python train.py --n_kv_head=8 --head_dim=32 --activation="swiglu" --norm="rmsnorm" --norm_eps=1e-05 --positions="rope" --init_std_down=0.00377 --optimizer="adamw" --lr=0.00283 --grad_clip=0.5 --warmup_steps=513 --seq_len=1024 --doc_mask=false
MLP neurons of a small language model. Each row is named by its layer, matrix (down: output weights) and neuron, and shows model dimensions 32-159. Each number is 128 + 24 x the weight over its row's rms, rounded and kept within 0 to 255. Numbers have three digits each. A neuron's up and down rows have the sign that makes its largest values positive.
After each neuron's rows is what it responds to, as a language model described it from the Wikipedia text at the highest values.

L3.down358:110138140105122105145114113121175166108094140136119125131139135136134120135120127110147160160147112120117113176126127117108106102151146118142130168108126128163089126135143134124135118089175104144138102120116119119197155148153140129149129137122169093125162116162087108099143156136038084100120117131100142128105122155135135156124092165108139145127121137147159133101138077062149139150100
Responds to: Mid-word "ad" and "l" pieces. Interior word pieces, mainly "ad" and "l", following a word's first fragment, as in L-ad-y, Ro-ad, App-l-ied; also opening quotes after "a" or "the".

L7.down88:140089142195120128128126137108104175135132116139120100147115108127137126126109145080129118124091109170137122129080152123140089134094128132121138156092162142110135155158134094137135137063119109087137116139117112137109178151114131163118120137161122118142108111147142147080097114125119096125112124163165120118130132114135138144105167117127139147135155164058148113162124101131151165114131
Responds to: Mid-word "re" fragment. Word-internal pieces, mostly "re" right after a lone initial consonant in split words, as in b-re-ak, f-re-ight, d-re-am, f-re-quency.

L8.down193:144110156167127086087137134148120210128095135159128093137141130108098181166144156183102138147130108106117149155080134146163139125096139126117114119109148159120125128109083104107144118154089117147102121133150093132110084166149154105171098150129124120144093144144130131146104075152128138135112149164123135154128147129124120103132077121180114159115160096121114110128121102108097123153128
Responds to: Mid-word "ad" pieces. Word-internal fragments, mostly "ad", that continue a split word after an opening piece, as in dec-ad-es, tr-ad-itional, gr-ad-uating, de-ad, decid-ed, ad-v-isory.

L3.down111:105131128141105115113124119176131142119170162141120146105178117121093146102154106112156124134100158089139099123122059118136135138164137127134118163131125118145116133103137110126160202127135110115143157146151138128149111158122131162112117125170131130148132185167153154095154135109164161126119130087130148099111150133102155113142101163151123126139067106122127084115107127104110126137085
Responds to: Mid-word "th" fragments. Fires on word-internal pieces, chiefly "th" in words like month, birth, Orthodox, Corinthians, plus colons and dashes in infobox lists and tables.

L3.down101:135206145138137117121116106151119060141105071122119139125174131160116179137145144111087145165147158150106108132111159101136125104160134106118137153119119109143139108116124141134094142122123083113113115144165150098170129130087118108127139215087108147149132141158155130127139127147114122120108149125144130107120115142149080142128083154124118140141060133163142107108140104153074138125124
Responds to: Range dashes and mid-word pieces. En dashes and hyphens joining numbers or names, as in year ranges, scores and routes (2012–13, 2–0, Tanjung Malim–Port Klang); weaker on mid-word pieces like der in Order or Knight-Ridder and ber in Barbera.

L8.down260:084134171166104062112100135111112101123089125081106132102129114137145140117094110150124086143118127105137134127119114102113102123137124150167161145105182131131149149184079087155164131164114123098143123107129137087132131121143118084125104130133170115139109147115149121103124147159110146163152120123098112155156162148132134140127125125091088139158123136111145095149130126170132163146121
Responds to: Mid-word pieces, years. Middle subword pieces of names and words, mostly "re" (Surrey, Ferrell, There), plus "9"/"8" after "1" in years, and the word there.

L3.down334:063116139119125145117104188099166122139116100158128104120151084113146136143099128093150132114106117117188113140136138135149140128114133100135122136098148108144085189094167153108170114167117146118128101127128123156150135106131135100159157122127127113135106123166123122140135138128101117098102082112153146150122155132128115141104136137123138139070149062072141121133140116172132101138069
Responds to: Short words that may continue. Short pronoun-like words, mostly he, it, she and there, often after a comma, that can begin longer words: therefore, newspaper, headquarters, heritage.

L7.down327:146136110163149077092124131114102131131123137155094088133089045149138095143102145136126131157112126150119169114103099123141143139161158112130147062149119145135093101147156110157123116129111163131140158120139120166106126085137149121151126129111104093061142163124118150131137146122142133111183138104116131142158100172146136156164140110126095172128137114134121166118105068136132083095129
Responds to: Mid-word subword pieces. Short interior word pieces (vowel plus consonant) that continue a word, mostly ric in lyric and lyrically, also theatrical, voiced, streaming, Syrian.

L7.down272:099117108141096150138102152099075153092109153162199110106149107127136122126143111144138120130147138113162175118124098103133110149090122171145117135114128140133143164119144110140128115106147145099143108118099138128107129143142140140146126143138162071107103142131133143135167110162116177147135116079118105129086159091166153105096101124149125091180115140131206083096118157129124135118126
Responds to: Word completion after split onset. The second word piece after a short split-off onset such as d, de, b, l, strongest on days (d+ays), also due, Date, abroad.

L7.down16:109102120143129117094126146109133082106113104168112144138161089134107104133164115101124117109136131141136134148138171125123137161146128111133094102175158143120129107137141162148086121152134084128109110136099159166090123118140135158125122149132166144106122125140085129102085138113157171141126119104132154141147120131115168114145137125170126134111117137104153069124112129089108148087160
Responds to: Mid-word split tokens. Word-internal pieces right after a prefix or word start, such as ip in multiple, pro in project/professor, and hyphens in compounds.

L8.down219:114180120098123085137153127155123119137111100118160135104131117130138119129068122123113122156114123123156115130136086159170134175171108139140132135127140162172146136098128101149114154133123099149126141137115092117123165114086124124093140143132111119105130102151129165087131142114158096057129124150136167126129122132148147102148124198152138116169131106157111107145131084111167114141097
Responds to: Word-final suffix fragments. Short closing fragments of words split into pieces, like -ar in nuclear/polar, -th in health/growth, -ter in character/daughter.

L8.down284:094102123098116155130134176125151133109087111161151115142171123123164126111091136128112123131131154099113129112128102139139073123120157115138101103145157185167145102138172143160131162148134131128114120152102169135139103085112106129136139127172111125118162133152114137128108129124146127127100123105172135154082188110124156118131086126141177136139142156145162128072079118145148125148088
Responds to: Mid-word joins and hyphens. Hyphens joining compound words, especially after co- as in co-written, co-stars, co-directed; also word pieces splitting a word, as in to-w-er, s-w-iftly, ar-ist-ocracy.